From a checkpoint of a small transformer trained on Wikipedia: 521M tokens, 3974 steps.
MLP neurons of a small language model. Each row is named by its layer, matrix (gate and up: input weights) and neuron, and shows model dimensions 165-292. Each number is 500 + 25 x the weight over its row's rms, rounded and kept within 0 to 999. Numbers have three digits each. A neuron's up and down rows have the sign that makes its largest values positive.
A block is one neuron, or neurons of one layer that tend to fire together. Before each block is what it responds to, as a language model described it from the Wikipedia text at the highest values.

Year numbers and month names in running dates, often after in, since, or a day number, such as in 2008, December 2003, 19|85.
L4.gate193:494486508498492515538467491525469540500556521515494484503491462476505516484487538472507493516500499501540511503516516486506547484472493502490487504471454514460476469521522524496478541534474530493494513465540485489498474506457479489521478472488500490486488484496489515498489481494512506498528502464498540513514481497523524503549450545528480447484509516500485504519497470487484535504501
L4.up193:508487497488505499458486470507524501528485498431447460506511484503494557526533471479473502531542488512511500461497556510488490500482484501501519529528510474487484520511480500467516451511487487492487471537473513535545502511483462508504511531479503478498481519504496514449514509500519483476512477480493557496551425448539494516470534489501442486518491479515500485518491491499512520497500
L4.gate220:489511459501442498493475510534497473499525522505483445464495493518530476500517484472503468496493503451490487489485447505483562484509510501517517470491488506500437472452510553480518509544527517508476527484495508486469503522485489479494507508510485529524487501505507480504543491482499496475473488493484506476520477514484495507528523507533543492538505516492532508509492516509497524481520
L4.up220:453507464510508472531468538495509497482489533475543531513526501520497486506474545545524544511514528506525511514490508452492538557508500508485515515516477542489484478517490496489494497515511509500501499453509501518516462486478534502442504462521452503494506507491482464491536487505514506473476533457475517478497498501508484511518488454500504505507495512463541486509448548503488475536513
L4.gate704:471554464501498524550484513481510499498510497480438485498495447486473478552501470479527489481505499490449444506477517499515481473510494505497470517518466532478477474475514538458508534506510501456497513457517474491488502494428498486505507457495496434494476481511508436534509478456474465522465530490491467500501502510503477516505506485542504460510514506512505489516509528504479509490516
L4.up704:520481462497484524459479542496488474513486530530524561484574502514497552524475521525487475495511491490531468500515503503467507474474466498518509478528453499480524486528526471510524547519473478479463503469470490504482496524464506507486487479538500483496511494510511481486478491506538537485514513456479502493486489503522467499493516454490523501497480494484496465499478488507505497474510
L4.gate717:514517492527485500536474484496534499513459483488526486518492485484478514506481538562497498490496536517485497475475495472518490505498499534471507533480462551475405490491530515499491488525504504500467520519502510527535493512470482525451501495546455500541460502509494486452529503519483511477527525482506512493499509485482483491483485507513498529527548510515445472516504513485529523529529
L4.up717:505532502502523520480455521504494504489491503498478506507496500518493472538500503473497481499533537500496453501504475510502505476455508504473478497504469535518523468489509531518517463547522482489521496502522489454482573492482467490465447553485484543463508491507489526476533485492553509506516512477495471478515520518485507525505483464510471473513510500482511500476515520504470435491495
L4.gate738:496493501545473500511500559501510489477480492478481480466448450428470532514534480498458528507493526500497480492476514484516486519513494485498494503515482529481479438525524541488481513559506491523492517492518471484466463485484505490468480454509507516520480487486503480497499479541510520523503528492495472492508534499500505477517494508521495496502515504501500485521585561495469540474514
L4.up738:512415467477498483476514492540469472496502484506480467456494541519546488535520474487509519471466466487497501500483519516478523504457537549464537470467483495502479460522454488498501536500521496503513473477517520496518503486494485482459508482502512511490495498501505475425500506533503489526562513502489507513493532515495493478432468516488588487488521481499551515529508556495543544515531
L4.gate753:482513527534412528514543514503518494490501495493477507542491473472547452546508485531491522491477525451490493527508495541496504511504481511506498501500465491476509429496501535538512473574568497473506528498533491552465520505482480484493449460534510491518487515520502530514536494513504523551532525508522502522459500517485478518491519462479524489526541514501499466520495520510516516514511
L4.up753:502498507521472503527516504464464495551490509477470475497471509501544511497539472541484524504478479460503446504495515536515488531492470505472516501473503469480525438530470482513439489495503491449478522490510471571501502499482458492522520462516476490520499533504504497514526485474507489487512501520534534511474483484498468496505488493492524463523493548515527444543471534517501533493507
L4.gate769:493528483466514512477498573512483540496499496478490469487524441453557489495511504541424481501460476478520512493501506498512528470497480512503510452517533500543451478498509544524519511527517477498497482481481463495518486534541507523454482484479479511483465461507499458447517492530476499489524484476490522527499518528497429499495509490520575466463487497499474509500522530532486516504509
L4.up769:483467517495518484529515518462525541507503476441495531482524459488522550471504483509513496481497473485513502474488474496505503498541499500474503489492476571495496467508533496516475484525501526538541489527525476535520501507486491496489465449493479532461500485494493519469438505497485470466499528494523506502526522491473492482526510512544571469514557531513522453494495485486498543491496
L4.gate1046:478480500567513514526551523500526483491524498500473504506498437460509532511506516495444514520490538465472435508486509511487540475531502502513518545570469488524465462498525520530497505529523488519516491508533520537492530496455494498487508455523516531480459502505504472500562507506533511551516541524518485500521504492495494489504533481500522490536507486476528504490525544505487516472479
L4.up1046:504477492516443502533508504555515489504440478476507465523497506533494532509492552489474500511490504482483471554508501498484479485504508498498523545484482501514529476502516496525485509512488515540500443546518507512464537526449481497483506483513504509497536470504524542440531484500545525536524450480516530495519522478487491523516529490537550461506493471497503443503541524506477472485477

Mostly the verb "is" or an opening "(" right after the subject's name in Wikipedia lead sentences ("30 Fenchurch Street is", "Gert Aandewiel (born"); also "from" in dates or origins ("from 1977", "retired from").
L3.gate174:496508456440481456519525525519482472506513520544485517471513465476505483513510491509544467491489497499548463500496493524468620527523471472519433488521524527494510542510457513544517437461511509485512530488499513537507564517529500552523530522509469489517509490483502486517521498499501470548466499484497483506516499469494481506498473482491503503518486466493478539496467506553454494479495
L3.up174:500528483487523493513507497498477524498460523543497490484507521510511537501485483501518484510489484530517486544492473504501486494535446491481470497514488516519507485465489507510528421469513477513509504519536491513465496527551472490485500494524511504516475501529543480469485509528487506492481451492538512467511467498503486535495536490528535546475504495525512483515448500509511505528522

Number tokens, mostly years after "in" or a comma (In 2001, published in 19|27) and pieces of large figures (10|0,000, 2,7|00), plus stray mid-word pieces.
L3.gate136:504448504511512468507500522485499482518532545517480475436479451489534491490536549506483551493514525499522516520451532522497524508525468460469502487497446479490501491542462508524474506508504510484488522496506514504564468495481498510512505464512481517493480488462492479533520496482495494532514509474520508493522474499487529497483460457507546509523530488486488481516474517489553528479496
L3.up136:481484510482464484452490478516465454507523521583504476475502464508498526502506501463501532471517479481509489495493512516527520510535509499466523508500509524531486504496485482539516477522496461496514489477525489472475464449504509502522502488470524485482490457534502524485492490530540517504540461493434474526554494484472494506551477502504561542514529449512490480535479528495514484504477

Closing (sometimes opening) == or === of Wikipedia section headings like "== Early life ==", plus weaker hits on "located" in "is located in".
L2.gate28:508474514503468505495474504506497485515474500520505510492468472532485483498525529525505468480521465543503494520545480468498541484497503551544422512469492501511458450481468449477514470501526531409492507479481469510520484489515518537522452521499458545454487534497523498485488486505491452479521510527463477497498516529479491484521483529479543532493484509477473483508472517481516515515457
L2.up28:481502498489485520520492550506483526494453539509572507466520442510451466524496518496516498491518555553486480513538472488489549522525491508505460519526491536520478549471521495490545456539503501481525517464511445504490543510485484493532494517471515452496512495488503490506475474513544511474507493503498460536478491527502514486517511523526494492524501473464461523524533527486494517535515
L2.gate66:455495535457494483503474477490522470523499531444518515525508451533498503527525478482495510476521488498511540486473478539504530497503477492513504510496512545516477498492512543485480476477531490514549495479539518480527492473523469511448477490471537522525484516546493517486498496496525560535557455502491471499490460500492476493511515530512489523526490479470555492489533498478509526426495
L2.up66:486489504499537477515466529471496494482494524496506486490529490477512518513502492508484525513497513497517529501495459574451499488458480516506462477515447475531499453484533524518524493513513504485515507472538551480528499490487490500494512539517538521507490519495505473457513487478483491534510507502511473484488472519466503501482553513556503520507510507463539483503528561484507512480503
L2.gate531:500478486544517462534476483463464519483512522461485531447454471493525527495534509513474555531499509530493488472498529466467458482488478540499488493522501496510464526517472492476465489526556479511524503523466556501508503476495480511481525486509502516494520525460496489488523477509527507491459525500495469568472473519492506503492555543487521499527512516467494524496537518502478461490521
L2.up531:479473520479492463465506506501473466529512487516474524497520506493510543511529471529503482496544491487481519520529547556500569495520499499510520499504476520490520491528535536472532508461490485531477509517501522528519528554529470492507529536522515536530476503487501472483520537498458503515529515501465536497541491475551489489522549459493468519460540479511442490503494471476547468470514
L2.gate633:528452535495506478489505514525512484530510564510517564492500500528528553531500482493480476479516497503515490452531514467499501474476500520531485483508481490476473463554477515441526551529524516493519491473506512523473460513526494482499501517526526518470500500551498493529475497488516552487510499484466464508461478464497513516512503542477497483509467501518490531467481497506526505556533
L2.up633:486477484497507479485522510546491456507473486497535524513447485493500517509519462486524459558510467457489492478549470450438504470479484514498485524513515500514502474485518543473531497498501485482483493498502521491518450465524512478504485493487450547510488500482525498528461496474497535480479459520524501495505492510515498529501528507513497498477455514487486492482545489493494490500555
L2.gate702:495502494487533484504465477472453464537512498541468489476521536496506449494544476508526472504516490524510537543531485531480525478476461473511520473515492521462494516462484527511539482466503481500513494471515517519525517482510428506456468509504543510487541451538519455507497513467517456483438456525466475505484513506512499493512532532488518474496488491491507500521527527527511509494484
L2.up702:526503517525511515513460498486477477504480523527425521469508489517464494561534489520522503503508532492512520546468492535467511468534482476492490518513527509517537513478483520496489450529525521502479486459554508492524519520474479510494510483481514558492530495482493467499515526534417543521457489511519515553493452500471508508490537489491467502512509493526484414491474529479460521548526
L2.gate966:505490517496502446538494518499495491451520550548487520453495476505509484502530487488526523521528519497521513505517509530461451481499525549459499484479508478503461498502496494478465570502475514521507462521527532488481490480482490505482520472443523537482467482501521480488500485502532502496485470468472471497491518518494459508519529537486535484446483511481527484503529513523516505459509
L2.up966:475493494490531517497507459494488570502502483480522444549466501501543502481515485518497472533445550487481512493521463453499493457481506493463468527512523468539506469511450495453469516546517508517503511546498528473528484504499522483437530524503481511506491538535520532470506516538476561461503505491493525482509468518494481529526491523513523538549549511474482465503554500498489512523476
L2.gate1119:537532487531535453490472494496483499521472531498450538465523455472511510489519479466524487497500527503531487495534478502495542517539522476504492464508480547499504476509517520496508521484522503492475518463514483529493466511525515490480513476536477527435481509570480471511464532510522521528491470487464504475495447517500529496549522474487484513484550506474529481515531508516468459451497
L2.up1119:529452455534484521529503487489491513486485463510519496504525486515533501545504537462498513454453539525482482499549494487451505514497552530463474522494516491492456533502475485484485496519493508473503476542515523551472450499464523475510517475500483545494451477492484481488506479510481487473517502513473504520486518541421510461525523494470504514460472495439489495519517478517475548508552
L2.gate1181:529487517517531474544516527462461477509508501529488503457522439489501439524494516492522472500515496505537535516502466508468508513463498494505490477475478539472456487492505496524541486516493502494479499460458521498494485522507496503493485493507484523477483511478521507469550510457495523497510499500513529532472490506490486469513527470500500543486491519447470492497520537552523507473498
L2.up1181:490540512450482516508466535527458474507479500483474546465472474500438509468522526464517473491507529486481504514519461528484513505479519444480508501489470527463523527492469466460470481465477520481501487483529471493525501487518480496502499475534447510506490495510549530505519508497508564552500491487514475516490505538468517497539518501526487534551460511447471463514547520554493471545477

Colons that introduce a list, name, or time value (Saterland: Ramsloh; 4:05), and month names in dates (30 December, May 2); sometimes "due".
L2.gate113:486533476456508436514477442455509481515488507478506511526461469491521478507512492525474473528536514492566507522484475487554539467513513491497471502471521467491503503479458509513491561541539485489512511513483508493503470533503501506517535485546498515498544510503480459507500573494505464456529493512516511514522504463508499503487475483533543539564497466508497534496523487479480490523524
L2.up113:523550503483494466527539484451491539463486470501489501497489447490515494491479460531482489533535512487532480499484487506506496507569496473536487483496534489486490496508463499521492455547549497456541511507494506495495512552465517518498541452519493497495470493485484519483527567466475477484482488484490543497487508491496479501476508492497494511491470520529486494504492515471482527533492
L2.gate488:483460500491512524520520495501501451502521481481514487441496469493510485516528502513534508513512519508521526500460488495477470492468494471447499499461494478453533524528472499509499475521492485512508531519562522519494499506463474486500544510542539518531463527550515515521478516541498515510518486539514504470515521518495496499525496516547513472470521479523482464525493492486492545480490
L2.up488:480525488508506543492515534541483480521535552502506500499486483528531456473507514492502471503506467474527465435479452495485472503432466492488557539454545497525498489486494473511495481453446461541492514552497529481546507515490444499528521485498485491519551501517486488507477522532479507488506440473454500487490511531497485484518501495478517480534479501528490474519479530483453500476532
L2.gate607:474463500435471419527509496525473498486493524536467507518519480469523474484521509485461479533506530484473499446534444551494499493515521505502505485466471525481469442475499531507485526519500499516500551481535493496528543509508483500466555509493535503472458473512535501481511480483497522517526508514468468485531581462465527487519511504480498508464541494497521493492465504507500488478511
L2.up607:501530499431470461488483546561485453490476502496520514509481532449497486478507513532527506498452493496511504552517501478488506516502526511489440475479509577494467512466506509518459522528512524543465450508498525511535545498507507516515529558514476510493466492501463441483517511501512506505508499494514467474481534485515506526494489512498493531496503468509506555524485457518506527500520
L2.gate754:476474471488524475481488475487459482467522532475503512461511487454556567492504469548495537510527502499496504465447510543521471446485509520503502460505443515537475498503470517475501483512553466519495488517536535490541515523522511502484524502470493470531470524498520516497507533517481512531490495501506496511498534521458512502516518530463515529536514521481510487475539497547473511504493
L2.up754:474517482526503487486489513490510501443506532490512503517527469450507559486531492566461512518575517456461472514460497539503539495508478583468483484519515494515532460474480519497513513507523480504506479463545506511498508481553509488511506489517545515491446501533501525505479498506510495497505461509461478511482545483469542514486504498436464536507480509476498515496522469499499521467521
L2.gate758:494488521498538493508434460501462511491556489511516493494513474465493479515524509519570514495508506505458521455479535546492485500497500473534520472492408535508519529474474497485452441518524485520513483446501479512471531513522508491510511463523510533477448508510490486497498496478485520522495510526509493480527533487514519526521508549459511490503522511481493493497492486506461504431526
L2.up758:475520546501505508450495519482480490528498531504549566502514491538525493499500495506470517496524460460511488498537561524477491503451489524473479506457505510474504455509484512484457488508486428476489479493485491482516533508466505520548498492530516502510527483494460528483543515490495521525473514496470520485490486487475530536526486464444503491501493481485547506494496502520487472466495
L2.gate772:549506521522533530509508512449469482496537540547471453506552526523468480519523465537526516515494491495530473480480489511506518473505486495510518454504545499523532442478523512524489512496486522501503506446535515497501547514479499489464487516470494486506490494439541537502502521486446470496507491491445489570492533514521492463509496515502520509491499559504465514499477521525529512513486
L2.up772:509492530521496526528482513461484512521476493524482471520525470458482508470554480504533506519480467520523483494523465535486500494491489508516514435470519537525519477481432470520518511495455470495535468483532475487525516505494526519429475495494499499498502491470545469517446530514479512467543573461454503496497514511542494501495487478513526512504481492502489497523513513476528544522500
L2.gate863:506500473500494488520496494531480465468487535515518457503519470453496525487504448493504527539472509487510500507512482450478541449480463516485483503509480478486493502495505534485533513484486510484497464492518479510475477515522484509473488531534543492496515445498538522493490493524474527491477550491492518492508521495562462462489497487545508506498481497505513553478527485500512519484486
L2.up863:523483524504464486478514536503517526538466510473477524528475506494546552462516507510514501495506476489483474459501494528491491515508532556498490488512479521457495483504465506471495539507487490503477516455518489462508504472485507491517483506489517502503490466496493543447446522497487465477502522482469537513510557509456484518496487499469529455465535483508516460505503486507455520505529
L2.gate1205:536511486518503506497450471504542495490523536491434467446557500497496524482525531465497524499526446501506501467553507488502489519487525497478495492508432491515507495505507526511466544482514479495470523482558475510485520476505480486533543463489519527480475476531513500522499477460518461535517509493544470468530525479496537510468529480507460471485477469488515477504537501513516482519477
L2.up1205:503533493499525491509506525480519520521501539506519498528474464515530436501509505535484501498537486448513510487487507544444509465478503513466521507449452543442452511509505508504516488499472495536482492464515513462483465564495446507540513497521511527506492513522518511509529485507482507506478538500522509490496518438464506520510438504504493505512447506526496472482558496534520541501473

Word-final tokens of time-span and event nouns, mostly season after years or "the", also year, day, film, first, and endings like exhibition, background.
L3.gate1091:529475500457517499449463579562477485485514473484453522488508497448529484512529475472481501532508504511476468499451501476519462493520521503525522494494513505500509490531501523512495513527514515522506475518527512510493512510514502515491513551535505544486485472495494528461547478527507465534514487458500503512500507476523484508480499516463491521480516468440525522502470447498481470506512
L3.up1091:487532520495508526465517499526512533480489475476531512521504498467502493486464488510494525498497527476508508493491510496477490519505511508484433530507474503478504481486531505494535502523511472463502448492491510519459503505537508501524465476499489481508493444535495548482472495531469523459533509484529536486461491500447513492517479516502505527508496507516477518527552484459513514536530

First token of a new line, paragraph, table row or section heading in Wikipedia articles, like The after a title, ==, | and United.
L4.gate222:548509511454470481556473505508454504497535478509509520456526496498529519464459488489465484485509488513503474494478508507494511444465501513533541497486556493546485536482493466511450495477552497514529527486523495513527515516532559538488514518512482539478468501454558507483516486500543487532490512468486493517456514525544505489459516508527480510517503516472498514476462477499505454484469
L4.up222:464490463453497503502500516540524521493537541491513463525495481484434470465473475463553501489502512510462509493522472496492492470482457523513501506526540478525502536501513474471491512497499525497522500524535513528511530555491502500486512536509501500478512452498523491462512512486492504528519449491519540502490532538509470528464448480527479496511459489503504487497470506476488462507492
L4.gate279:516529442491471452506479481518490502492481542478503476469519466489474524524511483505486456499538521513488528501491494505482530453489482471517512485491520477477494518509504488494484509470532488486542547505508470573549516559531505522505528516560502505495487495476552474514517519470506508553478523485509508511499541436507555466508510485483486501522489487439507538474485494509510517512438
L4.up279:518497533510481586515510486511497485484481540492515482540462502502532474503465504511420516527498502472503500472490537491480530477505500507515514520544472479511543474539529492535531501510522506521512554511473466522490467492494514505527481485513522459525495481512487525488484505493517541522482535510493480448532457467491490471492456492501477480552511502479514499486549511520497442490510
L4.gate393:552529476495503490504511470438479511516529514519502489429544544530511505510483500527475522489495483487520483505501527465493550457551501491536503438535513482520514486471494516525488506486525475487493501522491510538500507527479528498520491512520502514505433537486520539455510514478482458518485494481487471472489446515513478501454493493476509482463487474495474454507481526509510500501504
L4.up393:490476503450512510458473504481513529465491444528491518508472471521555474486490466460431515515465463494452500485473550521528493494482495475528497457481493514573553480526456476537522528495525494503506529536481538490488488529510507499515495505473501511493439530487498553492516521495474503506474505558468474517514447500493512483519499528488465480512484514515525395476492499507524527491495
L4.gate536:516530484436506461517459472476503484495491517467531492453490524523506500535493542494481500483456485511502482499505513541494501506500499510518517477478458529513490469488477495412487469461569486516507465496488507505513532552539518506549473537538503509495482504482501537507557500513458503550540475489500549542476485490464506531501486532435524496528502511474503470483528553486497522477493
L4.up536:505506538454492494474507517486506495497537530514523541530500531514536494491486508430472485481552470468527455474514538518485499491516472507531527452495505509549550514496507495480461485470506490528539507499500513508514542522485502506551483514509498527507510536493506520540495491502482469493486491495486538485516452472522506522515506488466523475497509499506509453507471455509554493470486
L4.gate855:549509519479524435477498501512473503488527514474505497460531476491487486515512483511494474494541514500489457509512489496464522437470521534510517488521518487510481499522511505482493496488518469470543512454504523518536514543514540500486496541514485482509506536504507473522539531511559477515499471460515496506499503523534499505463506469479490480541531516428506524488504517536520501483443
L4.up855:499487506463485453494524497523507542485528463489501507472537514475445531513503522474486494473524533479481489552523452495474520457523485522497509497522517463484461490480478538476496501502499484486540520471505491520509519513530546506436501466525498513453484488489482514470542517501531517476480497479532554508505543500505521518479466468481483465501510507474458495513483516510534531501456
L4.gate857:523480522508489469510458535483479499492547515473486532484495463474480516508495485545494515504511490520500445486500497500491538478499475511511526468520476542513495485496506536459504517491533509467517502489538533534523501544490486520473490541476491520493459451485519482499491497531518493496525477463488489542494490519515525495451531478503490529492514538464478461514524507513533500461460
L4.up857:467475517470512464481473505489512475501498533552547547500490487514485516490483475503464501518534467517521517502477515528490502508490456485485482449519471487502546509518480547486486507457503518485492469461489533509545491540557494501517510491482460518519463505536483505567473499498480502513496477513486495572528479490464497511501511497488493492476440525510479455477488505478531524457469
L4.gate882:541510527508513490529507498436450542474484486513430464504543509514517520509496500511503493476481484494505510526497533480490515440478469511518507449515515504469527500505522514475443495501537490489517497465510540515521485538516503544508504549557485538488490467477542490463471502502500475512492491509484493510452504542546496504449510500500492492504544556437517466534488506506494463510455
L4.up882:487450530476522506486491533514482512539487488499507524488461512484501482508497491454442518482473518490466495501480548541475529477531491486473510440476481518501519488468443487494467463526482491511523515482486571475516502475509470502511428486479489513490477480510495497516467494517496491564514494494490468515541524517479491494489526508481515546505502511538520466502495524515519554494489
L4.gate984:540523475452497479469527525489481476498505495518476479517517486530483522510529499518522498473518528522537489514485472497490557446489467466524533511553516458492486517540513541451541515511537502515529502481497439543509512512515476534525515558548510505475486494479546490526483460515503475538511491478476493522479517558551487490456515507501481483546489526467473512509494515531494467475448
L4.up984:530526494509462437530479513446517502493530514483490527540519527507500514506515505517484523524500486505509501487492486556541536509498470493527514473438549440547531500510499526524524526500501510488514482499477540497471493546522481497508509517475516547499474519481523483509467517463472511516527471513459503535530501505482514530573532482486496519534488521525466465504525526487520500481477